config.toml
n_layer = 22
d_model = 320
n_head = 5
n_kv_head = 5
head_dim = 64
d_mlp = 640
vocab_size = 16518
activation = "swiglu"
norm = "rmsnorm"
norm_place = "pre"
norm_eps = 1e-05
positions = "rope"
rope_base = 13500.0
rope_fraction = 1.0
qk_norm = false
attn_scale = 0.125
bias = "none"
tie_embeddings = false
parallel_block = false
init = "trunc"
init_std_qkv = 0.0209
init_std_o = 0.0
init_std_up = 0.0209
init_std_down = 0.0
init_mimetic = 0.5
optimizer = "laprop"
lr = 0.000947
lr_mult_up = 0.968
beta1 = 0.95
beta2 = 0.95
lr_head = 0.00648
warmup_steps = 217
schedule = "wsd"
decay_fraction = 0.936
decay_shape = "pow"
final_lr_fraction = 0.0
batch_tokens = 65536
seq_len = 256
doc_mask = true
train_tokens = 508800000
steps = 7764
dataset = "wikipedia_en"
MLP neurons of a small language model. Each row is named by its layer, matrix (gate and up: input weights) and neuron, and shows model dimensions 48-111. Each number is 50 + 12 x the weight over its row's rms, rounded and kept within 0 to 99. A neuron's up and down rows have the sign that makes its largest values positive.
After each neuron's rows, "fires on" lists the tokens most often at its 100 highest values on Wikipedia text that the model never trained on. A number after a token or word is its count.

L11.gate582:47 63 33 54 43 38 35 73 45 44 68 57 60 60 62 64 45 39 55 66 52 47 62 10 63 80 46 53 56 49 65 82 52 66 20 51 53 46 37 60 60 56 66 54 67 58 36 56 50 42 52 70 39 34 33 75 36 47 51 55 62 61 21 55
L11.up582:58 77 44 45 31 41 36 62 52 40 69 50 58 65 40 43 84 47 54 59 51 48 68 47 47 65 40 80 46 61 70 64 48 52 38 38 49 38 34 55 39 41 53 44 74 61 57 71 56 43 54 74 45 32 27 57 33 27 36 62 66 53 24 50
fires on: " American" 15, ")," 14, " Japanese" 11, " former" 10, " Italian" 8, " a" 8

L9.gate242:56 38 20 36 60 13 63 63 63 46 27 62 71 65 55 43 22 44 52 64 59 59 56 36 19 47 60 50 54 35 37 36 44 63 43 85 58 54 24 55 47 55 56 70 45 37 65 49 32 52 48 31 59 63 50 39 45 57 46 43 39 49 27 68
L9.up242:66 35 28 46 58 50 66 53 64 29 24 44 69 56 44 28 64 60 51 72 62 30 44 39 32 45 37 34 41 32 42 40 35 42 72 55 30 56 43 45 40 62 34 69 45 41 75 60 50 58 20 44 60 40 47 45 63 52 43 44 36 53 44 72
fires on: " and" 26, " |" 14, " –" 10, " to" 8, " 18," 6, " 20," 5

L13.gate564:57 40 42 50 40 42 61 71 52 52 45 55 32 54 52 44 50 58 41 40 46 57 33 34 56 51 58 48 59 50 60 41 69 61 48 62 49 54 44 43 42 34 48 48 58 47 60 46 42 28 59 52 43 18 30 70 52 57 47 39 48 47 53 55
L13.up564:61 45 33 58 51 35 32 60 47 63 48 43 54 64 34 30 38 60 72 63 42 52 28 61 52 35 53 48 46 55 28 43 38 46 46 51 66 69 47 58 48 65 58 61 43 56 35 41 53 15 47 23 63 59 63 53 60 75 44 42 33 37 44 44
fires on: " of" 33, " to" 17, " (" 6, "ol" 4, " (−" 4

L8.gate631:52 52 45 33 46 44 70 44 58 38 62 58 63 72 61 36 32 50 47 40 52 47 60 50 44 63 37 51 55 44 48 26 48 40 54 51 57 55 36 50 54 33 35 46 64 41 49 23 61 38 48 60 54 42 34 64 47 33 30 57 16 86 55 50
L8.up631:25 34 75 55 43 47 43 32 60 72 32 66 50 66 36 72 44 56 39 68 44 58 41 37 72 65 56 44 47 63 43 35 57 55 60 56 52 48 38 50 51 47 55 37 45 52 47 46 54 27 74 57 71 50 26 65 43 43 58 61 73 29 41 54
fires on: " with" 21, " on" 16, " |" 10, " a" 9, " of" 9, "ly" 8

L13.gate198:49 59 44 62 39 39 40 49 45 63 33 60 36 52 26 39 37 46 66 58 79 56 42 53 67 58 73 53 54 73 80 53 49 53 47 57 76 57 17 56 66 67 30 62 40 51 43 46 39 62 42 52 56 58 38 72 38 46 61 41 57 48 46 43
L13.up198:46 30 34 53 64 49 34 41 42 49 39 51 23 59 35 50 62 44 55 49 61 38 40 61 47 62 61 62 37 53 53 45 58 37 61 46 49 61 40 69 57 49 57 72 50 48 60 33 59 58 36 48 50 61 43 54 59 36 43 65 62 37 47 49
fires on: " a" 47, "A" 18, " A" 15, " by" 5

L11.gate190:47 61 36 39 26 36 37 50 48 46 43 31 39 60 65 49 50 64 42 37 71 56 42 36 62 41 59 25 55 54 62 58 33 51 54 53 45 44 48 51 45 59 56 76 37 68 30 45 89 34 49 47 43 39 41 59 71 51 50 63 58 45 35 50
L11.up190:44 37 50 60 45 47 40 50 51 76 59 57 45 56 54 52 63 54 52 30 47 58 53 50 54 37 44 33 21 30 69 45 56 43 65 69 47 48 61 59 40 39 43 39 31 61 63 59 42 42 50 55 33 55 69 66 80 56 61 47 57 27 63 64
fires on: " in" 30, " of" 13, "o" 11, "it" 8, "ab" 4

L11.gate213:49 50 54 55 50 26 66 45 48 83 36 43 46 35 47 46 53 75 25 60 33 58 52 46 39 56 58 32 48 50 43 47 52 65 64 52 44 64 48 69 48 43 60 56 55 54 37 53 40 43 40 60 50 40 64 57 53 40 39 61 49 31 84 30
L11.up213:53 59 37 33 24 57 42 53 40 37 56 46 52 63 61 50 47 52 56 49 52 75 47 47 43 57 47 51 48 75 50 42 52 62 50 45 47 31 65 39 49 50 32 49 54 58 43 55 57 59 37 36 47 61 46 38 65 62 76 47 45 31 49 49
fires on: "'s" 49, " at" 6, " in" 5, " spent" 4, " during" 4

L9.gate260:52 44 49 68 46 44 29 58 33 57 45 70 57 40 47 52 56 22 58 50 54 54 49 47 51 51 59 54 59 45 54 61 36 51 61 54 63 65 41 54 36 48 20 41 41 38 50 49 33 50 61 36 56 41 51 51 45 77 47 54 43 52 20 45
L9.up260:52 53 31 12 38 54 50 64 38 58 50 20 36 30 46 66 59 43 77 53 60 49 62 57 25 58 45 57 52 65 31 43 57 44 46 36 52 54 62 62 46 34 38 39 47 50 64 29 42 40 45 31 64 52 48 56 42 60 48 51 44 56 31 72
fires on: " the" 20, " and" 19, " War" 10, " to" 8, " or" 7, " |" 5

L18.gate565:30 49 58 44 71 48 69 52 54 30 31 25 51 41 28 46 50 34 41 72 69 53 50 27 49 64 48 49 23 51 55 46 69 27 59 45 70 39 39 46 59 42 34 62 45 58 28 65 49 26 39 30 46 57 34 64 69 58 65 61 51 41 40 58
L18.up565:55 32 69 49 72 59 46 48 58 38 36 41 38 34 62 32 48 56 45 41 42 46 47 36 44 56 57 30 38 43 33 56 67 51 41 46 24 57 51 61 40 31 44 59 62 51 44 42 21 51 37 40 81 63 50 66 65 56 58 74 37 40 46 37
fires on: " |" 48, "|" 6, " March" 5, " +" 4

L7.gate250:27 36 52 54 42 50 35 66 80 61 78 56 30 39 63 40 50 47 46 58 23 55 57 42 79 47 38 40 37 48 35 67 75 65 55 40 58 41 30 43 39 55 62 51 71 28 43 61 50 43 77 47 44 66 54 50 39 44 34 57 43 54 54 55
L7.up250:43 27 37 57 43 58 47 53 67 53 61 43 59 46 45 42 57 44 53 53 33 39 61 59 66 54 53 49 27 49 13 64 71 40 69 39 57 55 60 53 48 36 69 41 72 41 52 65 41 46 61 38 45 71 54 50 45 45 36 56 42 63 60 41
fires on: " |" 63, " someone" 4

L2.gate609:41 46 36 62 71 57 63 44 63 34 48 54 60 60 40 32 41 58 37 66 68 55 26 54 40 53 29 46 55 33 38 53 45 56 77 57 48 62 36 55 45 60 53 55 57 38 60 43 66 65 41 39 71 65 69 57 43 46 41 51 49 49 43 73
L2.up609:57 38 48 37 42 64 48 36 37 35 51 52 71 72 34 42 64 42 56 76 57 41 47 19 58 45 48 45 39 41 34 53 45 51 34 42 51 59 29 43 55 58 47 51 43 43 57 44 51 69 26 67 67 66 57 61 41 68 40 60 62 60 27 54
fires on: " and" 70, " On" 28

L4.gate503:38 46 71 46 55 47 50 71 52 50 64 47 67 64 24 52 50 37 50 43 61 38 60 39 50 41 67 42 82 57 40 73 49 73 43 43 27 46 63 52 39 44 64 80 29 92 71 73 51 41 59 42 55 69 38 37 54 29 40 39 30 58 42 42
L4.up503:53 36 51 44 30 58 51 52 35 47 48 21 44 50 54 48 30 31 42 42 65 36 61 47 52 33 38 35 51 60 86 66 53 36 47 37 41 24 72 51 65 29 66 42 39 46 30 55 47 74 56 53 38 44 42 47 73 58 54 57 63 35 46 53
fires on: "ing" 21, "w" 13, "he" 6, "ed" 6, "g" 6

L2.gate351:60 63 47 47 59 47 70 66 60 45 46 44 57 68 26 42 59 71 39 75 64 27 51 58 34 54 58 41 65 33 47 43 49 37 50 38 47 73 34 58 62 50 47 79 48 57 46 64 58 60 47 37 47 47 75 55 49 37 36 57 52 29 51 42
L2.up351:49 52 64 56 62 41 66 64 44 56 15 32 55 55 56 36 45 63 72 59 48 53 32 44 56 53 48 41 58 65 28 41 54 53 53 48 58 46 71 65 48 55 39 70 47 71 44 53 43 51 55 27 62 47 44 55 30 40 34 60 72 44 44 50
fires on: " also" 33, " and" 30, "ing" 14, "'" 5

L4.gate614:56 40 41 55 53 59 65 43 41 40 27 38 60 75 43 54 60 39 54 59 55 44 51 83 52 55 33 55 52 48 47 49 58 62 70 40 73 54 39 34 58 49 28 65 60 53 53 42 41 44 51 53 24 55 46 49 49 49 47 40 35 58 42 46
L4.up614:46 76 42 58 40 39 50 47 28 66 47 39 45 48 59 38 49 69 40 52 40 48 40 20 34 32 60 54 40 60 75 27 41 54 40 37 70 55 55 52 76 48 35 40 57 50 49 60 46 64 49 59 62 42 30 57 16 62 58 26 54 36 58 54
fires on: "'" 30, "a" 18, "er" 13, "rd" 8, "st" 7, "ent" 7

L18.gate452:61 45 38 50 60 31 45 48 41 39 61 62 43 50 57 50 50 51 69 58 46 52 41 52 59 60 52 48 44 25 42 61 30 53 37 47 42 43 63 49 80 33 65 62 42 58 39 47 35 55 37 48 40 43 61 68 42 52 27 51 64 52 41 48
L18.up452:52 50 55 58 47 30 43 61 60 54 68 65 51 61 66 47 54 39 46 28 46 60 55 61 50 56 41 49 39 49 56 67 47 42 51 60 33 70 62 49 54 66 49 36 55 94 41 63 51 40 42 50 64 57 36 39 33 59 48 47 59 53 45 61
fires on: " American" 13, " Japanese" 11, " professional" 9, " Italian" 8, " Mexican" 5, "an" 5

L5.gate262:32 46 55 53 70 52 52 84 47 34 40 70 38 50 26 50 46 65 80 76 30 41 36 57 78 59 73 54 51 49 43 39 39 44 24 31 79 55 48 48 56 77 55 43 55 50 70 58 70 60 52 63 43 55 54 58 39 31 48 42 38 51 50 30
L5.up262:38 45 31 65 59 63 49 64 63 52 41 64 63 61 40 34 69 66 54 71 51 46 35 80 62 59 61 64 38 38 42 44 38 34 54 49 46 56 46 58 53 49 47 50 49 33 70 40 68 49 54 49 42 58 67 51 42 36 39 55 43 48 44 49
fires on: "as" 31, "ent" 15, "ed" 13, " including" 7, " highest" 4, "7," 4

L12.gate304:56 57 45 28 44 55 41 42 48 35 57 39 56 55 73 56 60 48 37 15 53 61 40 25 54 41 36 42 66 74 43 54 56 56 58 49 39 60 63 42 38 61 38 66 57 51 60 68 68 57 49 47 71 47 54 57 61 55 47 67 53 58 52 51
L12.up304:49 56 53 68 56 45 44 06 49 51 58 28 53 46 53 40 61 58 44 39 28 40 35 63 79 52 44 41 65 48 53 44 41 45 58 69 69 62 48 80 49 53 50 51 57 36 58 50 69 52 57 46 56 35 57 62 32 32 50 36 39 37 61 53
fires on: " to" 64, " |" 8, " from" 4, "d" 4

L12.gate536:51 59 51 46 63 49 52 64 42 41 45 38 52 54 42 45 53 39 44 53 50 57 43 49 72 75 33 51 59 54 52 46 38 53 52 45 45 69 83 48 62 39 46 54 64 69 50 48 48 20 54 50 53 40 73 33 54 65 41 43 54 55 59 38
L12.up536:48 32 31 54 62 47 59 28 46 44 49 57 35 46 34 33 53 55 48 34 49 38 34 72 53 56 58 51 41 58 52 41 49 35 69 46 60 60 64 61 36 36 44 47 39 52 32 53 47 58 33 38 42 32 68 61 30 55 39 38 62 30 54 37
fires on: " in" 50, " at" 14, " to" 5, " from" 5

L5.gate455:34 53 44 20 57 30 50 59 47 64 65 73 38 46 74 58 45 67 53 56 56 68 26 42 53 58 60 55 60 52 56 60 62 53 40 79 47 43 32 56 52 43 78 59 53 70 38 48 51 30 64 54 48 59 52 48 50 44 56 54 49 38 52 57
L5.up455:53 34 52 42 47 44 67 51 42 67 52 47 28 39 39 49 56 83 43 61 43 51 44 59 39 59 46 70 58 32 50 74 56 43 50 43 48 56 27 77 41 50 50 55 64 53 44 62 59 50 71 58 53 50 56 48 53 58 55 60 40 34 51 65
fires on: " |" 24, " and" 20, "é" 15, "l" 6, "\n " 5

L6.gate518:37 61 47 57 55 40 59 66 54 33 60 44 65 42 65 61 28 61 55 58 50 44 26 37 26 69 39 38 36 41 53 74 74 49 35 39 48 43 50 56 31 66 65 46 56 59 59 31 36 57 51 45 71 45 38 62 45 40 43 60 60 50 60 61
L6.up518:33 50 66 56 45 31 52 33 32 61 58 52 38 50 57 48 44 61 50 56 43 41 36 43 49 39 42 49 55 62 58 42 47 45 43 52 28 52 41 42 61 42 61 22 52 65 50 60 48 49 63 77 59 48 42 44 52 62 54 53 59 43 48 35
fires on: " |" 73, "5," 6, ":" 6, " NCAA" 4

L14.gate259:45 57 46 61 29 54 52 59 46 69 61 43 28 52 31 38 44 40 37 48 41 63 70 16 53 41 33 39 62 55 47 47 65 53 48 48 31 69 40 45 40 52 47 44 46 39 54 60 46 39 68 41 58 31 23 56 62 49 59 58 60 58 64 42
L14.up259:51 64 33 59 43 61 42 64 67 46 44 63 54 50 43 46 34 57 79 38 38 61 48 57 61 45 53 50 65 84 48 57 70 67 43 69 23 57 73 46 44 47 44 35 46 56 39 53 47 39 26 43 67 41 63 53 48 60 56 42 38 37 48 58
fires on: " to" 24, " or" 17, " of" 10, " At" 8, " (6" 6, " at" 4

L11.gate269:50 22 54 68 41 42 43 49 38 75 53 33 51 65 47 48 55 48 32 46 46 45 40 49 54 55 42 41 65 45 69 72 74 49 49 46 73 40 28 52 52 59 59 53 39 65 52 59 61 37 42 55 32 50 47 57 62 55 55 40 51 39 68 47
L11.up269:61 57 54 53 51 48 39 57 52 43 53 58 46 36 67 50 43 55 51 33 46 45 33 40 42 58 52 46 49 42 42 51 37 54 52 67 46 40 67 53 55 60 45 35 55 64 55 39 23 56 62 38 49 45 56 49 62 72 51 50 50 60 50 29
fires on: " at" 41, " of" 37, " in" 9, " for" 9

L2.gate40:38 58 51 64 63 59 74 42 63 56 44 46 72 67 33 46 44 60 45 68 50 38 47 41 24 41 42 46 39 36 39 56 37 29 71 44 62 44 54 48 68 55 39 79 63 52 46 55 54 52 18 51 45 62 74 65 54 28 50 65 63 50 45 48
L2.up40:46 41 55 39 49 33 36 53 39 48 48 54 48 63 48 46 57 19 34 36 53 49 43 26 48 55 57 38 28 57 62 72 60 57 57 56 54 36 41 69 30 50 57 71 21 65 44 36 53 52 37 63 58 48 38 54 66 52 37 32 67 72 37 67
fires on: " and" 95, " December" 5

L4.gate312:57 47 62 77 44 35 50 29 30 73 61 49 50 32 37 38 74 48 43 78 47 32 67 70 40 29 57 62 29 69 59 53 39 53 58 51 53 45 26 48 52 57 51 64 39 46 38 40 35 54 61 50 67 65 28 42 68 61 50 54 63 52 38 45
L4.up312:59 53 26 62 52 55 55 65 71 52 50 56 42 50 30 45 42 60 42 52 54 55 71 50 54 52 30 54 29 51 39 46 48 58 80 30 58 55 40 66 41 50 35 42 52 53 47 56 59 65 60 29 57 47 56 62 48 55 51 44 32 57 45 46
fires on: "ulus" 22, "ce" 8, "ella" 7, "da" 7, "osa" 6

L11.gate496:35 52 56 32 60 40 48 59 71 41 27 39 64 50 49 53 44 30 40 49 57 59 56 47 38 64 55 43 56 48 58 49 43 49 73 70 36 51 42 60 63 34 55 64 65 42 44 49 54 30 50 45 65 38 61 46 53 72 46 51 45 46 66 53
L11.up496:36 66 49 49 36 39 63 48 60 41 57 56 38 42 54 36 55 44 55 67 49 57 60 28 53 35 71 55 54 52 68 36 75 52 48 48 35 51 45 37 59 57 57 50 64 64 52 57 68 55 29 72 49 65 60 33 68 60 65 35 73 62 60 43
fires on: " |" 24, " made" 15, " ordered" 5, " was" 4, " scored" 4

L18.gate105:43 70 42 57 27 50 68 42 74 62 47 33 44 54 42 54 23 39 49 41 43 74 51 51 44 51 45 51 38 46 30 39 53 73 54 68 63 45 64 46 59 74 49 54 65 57 22 52 58 44 45 46 50 63 41 74 51 53 78 45 65 33 51 42
L18.up105:54 38 53 57 40 43 50 27 55 65 44 40 49 33 43 39 38 47 34 53 60 47 65 67 44 50 39 70 35 60 26 37 35 59 68 64 28 51 69 53 44 52 41 33 66 33 51 58 47 68 62 51 68 54 39 56 61 54 60 52 65 34 39 52
fires on: " his" 25, " debut" 9, " appearances" 6, " first" 5, " known" 5, " career" 4

L18.gate532:62 67 62 43 34 48 37 70 50 79 33 53 37 43 49 32 45 39 53 68 43 54 51 49 66 46 61 38 71 45 80 71 73 48 51 55 58 43 50 63 74 65 57 57 54 57 37 52 40 41 39 45 61 53 52 68 48 70 49 57 45 31 42 50
L18.up532:49 51 76 65 51 60 52 59 37 64 30 49 45 44 50 33 41 30 43 49 65 50 60 54 58 40 49 50 60 40 69 57 54 45 57 41 63 62 41 40 66 50 47 70 22 57 58 32 42 48 35 64 51 52 65 48 42 52 55 70 31 54 56 28
fires on: " |" 27, "-" 26, "," 4

L2.gate569:51 38 48 79 72 68 54 43 62 56 45 44 67 38 56 45 46 66 47 48 60 43 41 56 54 58 54 51 42 54 35 59 40 41 64 41 61 93 36 38 39 70 58 27 57 34 68 46 56 54 44 36 58 42 80 57 70 33 35 53 58 49 54 70
L2.up569:54 40 59 38 33 55 62 51 50 45 46 27 56 78 36 49 57 40 32 63 48 51 56 37 68 60 59 49 50 65 59 60 53 36 46 79 63 43 38 59 59 41 78 67 36 31 38 30 29 43 39 31 60 57 57 29 43 70 51 31 55 36 42 64
fires on: " and" 58, "ically" 4

L10.gate35:53 65 41 31 60 48 25 66 42 57 62 64 60 67 54 63 38 48 49 54 38 59 64 43 66 57 65 36 71 70 77 54 52 79 52 62 60 64 49 44 45 52 32 61 48 68 28 48 52 45 82 56 56 30 39 46 48 78 53 51 46 56 53 66
L10.up35:67 71 38 30 49 55 49 74 44 54 48 61 58 54 25 58 66 56 41 49 37 49 63 57 30 52 51 50 53 56 54 27 35 51 62 32 54 71 52 63 67 55 42 46 50 67 53 35 39 60 53 43 47 58 47 38 59 71 41 50 60 46 49 67
fires on: " and" 53, "id" 4, " |" 4, "w" 4

L11.gate575:49 49 48 25 43 43 47 64 53 45 59 73 43 39 45 39 38 37 42 43 46 38 63 38 42 42 50 49 62 52 41 28 52 64 54 49 48 62 41 52 55 43 35 43 67 45 44 59 51 41 66 29 61 39 72 65 40 46 36 61 35 55 54 47
L11.up575:55 38 57 51 70 49 47 40 47 59 59 69 51 50 32 33 46 35 31 75 42 69 47 30 55 42 35 20 48 52 56 37 37 49 60 74 23 40 56 44 48 53 48 59 57 76 74 61 56 60 44 45 47 47 65 53 53 49 52 78 88 58 58 59
fires on: " |" 64, "As" 5, " had" 5

L12.gate16:40 35 25 50 53 40 51 68 51 43 55 37 32 68 64 54 62 59 34 62 50 54 40 27 43 57 72 10 61 47 70 63 52 58 26 47 48 45 44 53 54 63 66 64 32 44 44 38 44 41 53 52 55 42 44 41 72 74 33 65 64 26 58 49
L12.up16:53 42 55 41 47 65 40 52 45 43 67 53 46 68 63 59 53 64 32 15 53 51 57 46 30 46 32 34 59 51 56 29 31 60 69 53 49 47 37 65 65 42 46 37 57 56 54 57 24 76 65 49 47 39 50 37 81 52 55 45 41 40 64 64
fires on: " for" 21, " the" 20, " in" 12, " of" 7, " late" 6

L18.gate141:58 34 55 59 63 36 61 38 64 50 50 49 51 49 42 56 47 51 53 54 48 71 29 59 25 48 46 12 49 28 58 34 57 55 63 52 46 32 43 59 53 55 80 43 42 44 59 75 49 43 47 50 51 48 60 71 56 46 52 50 46 33 83 39
L18.up141:40 57 41 39 41 40 27 34 64 42 62 51 40 49 59 40 28 31 26 70 45 65 58 43 53 61 50 53 49 40 74 51 53 51 38 40 51 22 09 56 59 46 58 48 46 39 38 46 48 60 67 52 55 62 38 42 33 51 44 61 32 40 32 45
fires on: " |" 52, " of" 7, "5," 7, " and" 5, " a" 4

L10.gate276:42 55 40 66 63 50 50 61 51 55 56 59 41 73 30 66 51 66 51 46 36 58 46 36 56 58 42 68 57 42 45 67 52 43 42 68 70 50 66 44 25 50 60 43 48 67 65 20 43 30 50 52 27 58 50 55 35 34 47 46 57 53 50 62
L10.up276:48 56 38 71 40 37 40 72 57 46 76 56 52 39 53 41 45 53 56 40 67 46 51 78 63 44 55 53 51 42 48 55 35 52 40 61 62 58 84 33 63 53 58 29 62 43 59 36 40 38 57 51 46 41 60 40 43 57 41 55 59 60 56 45
fires on: " in" 32, " by" 25, " of" 18, " among" 5, " most" 4

L11.gate151:55 42 60 66 31 41 36 57 66 67 55 48 62 51 71 59 45 59 45 51 52 44 50 44 39 27 59 72 52 43 66 51 57 66 33 68 39 84 65 40 54 52 51 73 60 58 29 56 59 41 59 43 60 35 40 46 67 48 37 46 40 36 65 50
L11.up151:60 29 56 67 39 45 45 38 53 61 65 31 51 39 55 29 50 42 40 61 42 51 39 37 48 40 35 55 53 50 76 48 69 66 55 56 45 30 52 52 63 52 69 57 52 76 58 33 49 56 42 23 71 49 67 61 36 36 49 56 39 51 57 63
fires on: " to" 59, " in" 7, " |" 5, " into" 4

L12.gate461:55 60 70 39 60 52 67 33 44 47 55 56 44 51 65 71 49 73 59 59 58 76 64 33 55 69 45 61 75 53 42 52 67 55 42 33 63 77 65 51 44 52 29 73 62 50 48 27 44 48 48 73 30 32 64 69 31 42 52 54 62 58 38 51
L12.up461:48 73 55 66 45 41 78 35 63 52 50 39 60 34 64 47 42 44 30 43 63 38 48 49 32 73 37 47 48 36 64 47 56 56 48 57 60 72 79 48 67 43 60 29 69 43 38 48 46 72 44 39 17 37 72 49 52 45 51 29 61 62 40 50
fires on: " in" 49, " spent" 6, " of" 5, " for" 4

L9.gate440:23 45 55 42 61 34 55 52 45 46 51 76 51 49 60 42 25 64 35 63 46 78 30 35 44 58 26 42 47 50 61 39 53 47 66 47 36 63 50 56 51 57 66 40 48 60 56 51 31 32 50 55 53 44 53 64 45 51 59 53 54 42 41 43
L9.up440:64 43 34 49 65 50 36 48 38 49 58 62 33 46 56 61 61 59 45 69 46 39 50 38 49 54 43 59 48 65 37 41 48 42 61 35 30 43 18 47 42 50 55 64 32 58 73 62 65 66 51 69 50 55 56 45 46 40 40 63 56 33 42 42
fires on: " |" 47, "est" 8, " Party" 4

L18.gate207:43 39 49 34 72 43 62 48 57 38 47 50 66 49 50 55 38 42 47 60 61 73 57 32 58 57 36 59 49 63 43 37 41 64 71 61 54 34 50 49 44 43 47 30 49 46 60 62 49 55 48 64 45 34 22 52 74 52 59 51 69 40 38 54
L18.up207:51 32 58 49 69 52 40 52 54 33 41 44 35 39 51 37 69 33 34 47 64 48 48 56 44 50 70 58 51 67 30 75 57 36 74 67 60 64 40 52 28 29 46 44 49 57 58 67 48 63 47 45 45 44 52 67 82 62 52 33 35 28 38 44
fires on: " |" 22, "|" 14, "(" 9, " (A" 8, " O'" 7, " was" 5

L11.gate358:53 64 58 44 42 39 19 46 40 57 50 55 55 57 31 46 45 41 60 75 49 56 50 50 56 55 59 42 40 39 76 84 68 58 68 50 68 44 45 66 69 45 43 65 69 64 54 44 37 34 40 55 52 42 49 58 53 52 31 43 56 59 69 42
L11.up358:83 43 67 37 25 36 42 66 60 64 48 14 61 36 56 48 50 23 56 43 46 53 66 50 55 39 52 44 66 35 45 53 70 47 54 30 58 56 32 43 61 39 45 53 45 76 44 54 63 62 38 53 60 48 35 65 48 44 55 53 33 57 36 37
fires on: " |" 23, "v" 13, " and" 11, " of" 9, "-" 9, ")," 7

L14.gate369:30 52 54 54 53 45 42 51 56 53 57 60 34 80 45 64 43 48 61 48 47 42 31 27 65 81 52 49 48 51 69 77 54 69 52 65 59 65 47 28 52 73 49 95 56 55 35 39 48 54 51 30 62 48 52 65 55 66 41 57 39 36 68 40
L14.up369:44 45 44 65 64 61 18 60 74 57 67 67 48 40 56 63 38 44 37 53 28 39 55 61 19 44 53 41 23 39 49 66 75 51 41 65 64 52 53 73 58 46 49 39 38 22 53 72 27 59 58 45 51 39 52 55 65 53 40 49 40 59 63 44
fires on: " and" 30, " by" 9, " of" 8, " without" 7, " from" 6, " for" 4

L6.gate487:65 40 58 40 54 60 49 62 64 57 55 60 49 42 39 63 61 66 64 38 50 63 47 68 39 61 49 46 45 50 47 62 76 45 67 38 60 46 54 67 40 60 37 45 45 59 68 60 43 40 54 55 52 59 32 44 29 58 70 59 57 60 67 37
L6.up487:55 54 19 28 33 33 53 42 22 40 57 73 49 63 66 37 47 54 32 41 62 51 54 49 54 56 54 58 53 48 65 29 43 60 60 44 56 45 41 55 58 56 43 43 54 39 53 33 45 66 37 39 48 46 56 48 53 55 50 26 42 48 54 29
fires on: "ing" 31, "ic" 26, "c" 10, "ac" 10, "ug" 6

L2.gate263:55 70 61 34 54 51 32 64 63 52 43 46 51 58 65 70 49 49 61 65 33 44 47 50 58 55 44 57 46 44 63 57 56 56 33 45 77 54 27 38 29 63 46 51 48 61 63 49 65 35 61 77 60 53 45 40 55 54 48 59 47 67 54 35
L2.up263:44 62 43 49 48 49 40 36 41 64 47 52 54 40 63 30 52 64 54 40 36 51 51 75 60 48 40 67 41 39 50 40 43 34 41 48 62 45 24 64 59 46 55 31 54 34 64 42 63 52 43 77 71 21 58 44 56 63 29 65 63 44 54 48
fires on: ";" 33, "}" 12, "SA" 6, "omon" 6, "ancy" 5, ":" 5

L11.gate386:43 50 45 48 43 45 29 56 74 59 76 59 48 43 79 52 42 12 51 42 22 50 60 42 40 53 52 40 40 45 46 67 41 44 60 62 69 79 55 51 53 52 53 60 40 59 42 60 57 43 45 40 37 36 58 63 34 48 48 40 43 21 57 33
L11.up386:32 56 73 26 54 59 36 43 62 50 79 38 47 34 46 24 47 52 46 42 41 61 68 51 50 37 42 69 53 42 49 46 38 47 69 64 43 32 55 31 44 55 33 40 41 68 60 61 35 46 54 45 48 45 68 41 60 44 43 50 54 47 46 56
fires on: " |" 93

L4.gate152:38 26 60 48 76 60 71 43 56 34 34 61 66 68 28 53 66 52 58 53 43 35 47 54 50 54 57 45 47 37 28 56 45 43 52 47 55 54 49 48 28 40 39 49 68 39 69 50 62 34 32 37 61 66 50 51 65 15 54 25 51 49 45 52
L4.up152:59 40 38 47 55 38 65 47 38 59 46 42 52 44 37 42 37 78 58 62 53 74 55 64 49 47 40 57 44 59 61 52 44 56 54 45 82 38 31 53 58 60 44 45 34 60 46 32 33 52 61 67 55 45 38 44 42 74 65 44 50 27 43 52
fires on: "er" 24, "'" 24, " A" 22, "s" 10, "m" 4

L8.gate518:35 65 49 51 43 58 46 51 45 57 55 67 63 72 45 38 50 60 35 33 55 44 61 69 50 46 53 39 65 44 44 60 58 23 53 37 76 53 43 56 63 57 28 47 52 41 47 45 61 33 72 72 52 77 47 39 45 42 29 56 46 58 56 46
L8.up518:29 40 39 51 62 41 53 31 53 39 64 66 47 41 64 43 45 32 61 29 57 49 52 48 45 64 62 36 45 48 55 38 50 50 56 50 33 57 48 50 59 57 51 58 66 52 43 36 56 62 45 27 71 48 70 49 46 70 60 60 51 56 46 37
fires on: " |" 47, " of" 18, "s" 8, "\n" 6, "er" 4

L8.gate5:35 52 43 51 58 37 47 59 54 56 56 49 59 33 44 33 49 67 39 51 47 53 55 45 49 45 57 47 57 52 40 57 60 64 37 61 42 35 34 61 47 40 46 59 64 31 42 52 51 54 68 44 18 37 62 62 56 43 44 47 47 48 44 53
L8.up5:48 62 50 74 73 40 53 43 58 81 33 59 66 37 42 36 54 47 63 63 41 30 45 58 55 59 73 57 37 41 49 47 50 42 44 47 55 55 67 51 51 31 55 53 62 50 48 59 51 51 25 54 38 64 59 59 51 47 47 72 45 52 60 51
fires on: " |" 51, "am" 12, "l" 5